Weights of a small transformer language model: 5 heads of 32 (1 for keys and values), 3946 steps.
MLP neurons of a small language model. Each row is named by its layer, matrix (up: input weights) and neuron, and shows model dimensions 32-159. Each number is 50 + 12 x the weight over its row's rms, rounded and kept within 0 to 99.
After each neuron's rows, "fires on" lists the tokens most often at its 100 highest values on Wikipedia text that the model never trained on.

L2.up474:53 49 62 55 69 47 56 79 37 53 54 67 37 37 55 49 53 65 47 76 56 48 66 56 58 46 37 53 68 49 61 66 60 67 81 67 44 50 79 54 63 52 48 63 51 60 53 63 60 68 70 42 56 56 47 49 55 57 42 39 73 56 68 48 71 78 32 67 62 54 56 47 64 57 52 60 51 64 54 55 87 54 57 58 55 35 75 59 52 72 45 53 57 51 62 51 53 55 39 50 63 44 82 52 61 50 51 43 48 40 56 38 47 48 45 73 49 43 66 59 39 59 74 56 50 49 57 69
fires on: " /", " years", " United", " They", " they"

L7.up324:57 54 40 43 42 40 67 49 80 58 17 63 46 32 45 44 54 58 62 54 35 62 48 58 41 41 45 45 45 60 44 54 45 44 36 58 40 66 55 47 54 45 23 72 37 52 57 43 28 29 65 36 44 43 40 51 34 67 37 51 58 46 28 51 42 58 47 51 32 31 38 48 67 51 63 40 61 60 51 51 38 48 53 68 64 40 57 44 67 52 38 38 67 40 47 45 89 50 54 45 44 48 43 60 50 44 31 65 55 57 33 54 54 47 48 49 47 46 67 59 55 36 42 50 42 51 42 35
fires on: " ", "and", "0", "te", "tern"

L2.up499:48 39 49 49 51 55 57 40 30 33 41 42 36 52 50 40 39 51 28 42 46 33 34 41 49 56 45 36 49 21 38 46 39 39 35 27 36 57 23 46 37 66 56 45 43 34 54 41 58 45 43 37 50 52 36 48 65 50 40 45 27 49 50 48 51 42 21 37 45 41 46 46 37 46 47 49 37 40 36 51 28 47 37 39 29 55 35 46 35 33 46 39 51 44 43 34 41 46 57 32 49 44 48 51 46 24 37 22 33 53 38 34 39 44 44 43 51 45 32 54 52 28 44 39 44 07 27 25
fires on: "ed", "ent", "es", "ing", "s", "ri"

L3.up95:56 50 67 42 49 53 36 51 59 63 38 41 30 40 63 50 44 41 46 49 51 59 72 81 57 46 34 59 40 53 49 31 51 40 33 65 47 39 89 60 25 53 29 65 42 80 57 61 34 49 28 51 65 39 43 39 50 47 50 63 56 35 37 28 54 38 52 46 46 36 52 36 67 65 58 31 78 28 62 58 58 57 63 62 69 34 57 51 39 52 29 61 46 44 55 38 39 56 51 58 50 33 27 50 49 51 53 58 46 47 47 60 63 52 34 52 54 35 65 38 61 35 58 42 71 42 56 47
fires on: " ", " |", "/", ";", "0"

L3.up550:72 25 44 50 55 54 48 32 37 53 28 53 43 42 56 45 46 46 54 42 36 33 46 55 02 49 42 22 29 28 76 54 48 64 56 31 49 48 62 55 56 51 43 54 82 40 62 68 45 21 39 48 68 29 59 34 52 51 51 50 37 48 56 44 35 40 67 50 38 44 55 38 37 70 56 63 58 39 42 52 55 52 48 26 51 58 46 58 53 57 63 56 53 58 53 50 68 59 54 51 53 53 56 57 39 52 68 37 42 43 37 54 38 45 62 43 63 71 53 66 44 14 63 48 40 47 42 61
fires on: "ing", " pol", "are", "ru", "ank", "eneral"

L3.up206:40 28 39 41 33 43 36 48 65 60 52 28 38 28 55 44 60 58 52 38 59 55 64 43 30 35 54 56 51 50 47 48 54 46 70 46 62 37 50 83 38 44 22 68 40 46 49 55 62 53 39 48 56 39 48 54 27 49 53 40 25 50 58 59 38 53 47 41 31 51 35 71 37 43 54 75 70 62 42 48 43 39 64 40 57 37 91 54 50 51 41 44 53 41 46 26 56 60 43 44 38 52 48 42 44 43 42 41 46 59 58 26 36 20 57 31 37 63 51 40 49 41 64 45 49 52 60 41
fires on: "ens", "en", " Mon", " age", " died", " mon"

L2.up40:45 27 48 53 55 69 54 34 33 33 42 38 38 42 41 51 44 57 39 43 53 35 49 50 38 40 37 36 63 39 39 31 24 39 43 42 41 50 31 53 42 64 45 54 48 51 41 39 67 65 54 49 51 55 59 50 51 56 43 43 09 39 52 49 63 47 33 44 33 37 49 54 36 52 48 63 56 37 32 51 51 54 40 47 30 45 19 39 31 43 53 41 53 42 51 24 44 47 51 31 45 49 47 58 48 24 38 29 27 55 38 32 66 32 45 40 49 57 35 29 54 20 47 46 24 30 30 32
fires on: "ed", "el", "ing", "ter", "om", "ess"

L3.up365:35 49 34 54 30 40 51 54 40 26 69 43 51 55 50 46 39 39 57 42 48 22 50 46 49 55 54 54 33 46 43 44 56 48 48 33 23 46 59 33 49 50 70 45 61 25 60 49 31 52 49 48 57 60 58 54 44 77 46 58 58 57 41 39 69 46 45 68 50 68 53 28 47 47 27 55 29 34 34 52 56 51 46 56 51 39 40 25 53 33 68 41 54 34 38 50 55 64 47 44 55 56 51 51 36 41 74 42 73 82 57 51 62 42 55 38 68 60 32 41 52 61 66 66 48 56 38 55
fires on: "er", ":", " by", "ing"

L3.up290:34 41 51 50 48 52 40 28 42 47 48 42 34 42 46 50 71 51 58 62 40 72 44 33 53 44 57 48 55 68 63 59 36 58 63 64 63 36 69 52 67 46 33 61 54 43 35 52 51 52 65 62 53 44 55 29 42 69 53 46 50 59 43 64 70 72 52 68 60 63 54 54 58 48 46 55 64 50 57 38 72 35 76 33 72 55 51 45 57 47 56 53 53 62 39 64 67 58 37 42 56 44 32 58 62 57 41 69 16 51 37 44 63 63 43 57 53 64 40 18 52 50 51 73 43 78 70 63
fires on: ")", "ity", " use", " comm", "ment"

L3.up439:43 54 46 35 41 60 38 57 67 58 58 37 38 27 47 48 71 56 60 51 47 41 67 57 47 25 48 61 56 64 57 52 51 51 74 58 59 52 57 74 44 45 23 79 48 51 68 51 49 50 46 58 61 49 49 41 57 58 60 56 42 59 53 75 57 63 49 71 49 67 54 71 46 57 77 68 53 58 61 63 67 47 68 41 56 48 72 54 50 59 51 68 60 48 60 39 61 79 35 45 33 56 47 58 56 53 53 56 33 78 61 48 42 32 58 42 43 76 47 41 61 39 73 57 47 64 55 49
fires on: " mon", " age", " r", " life", "ver", " pro"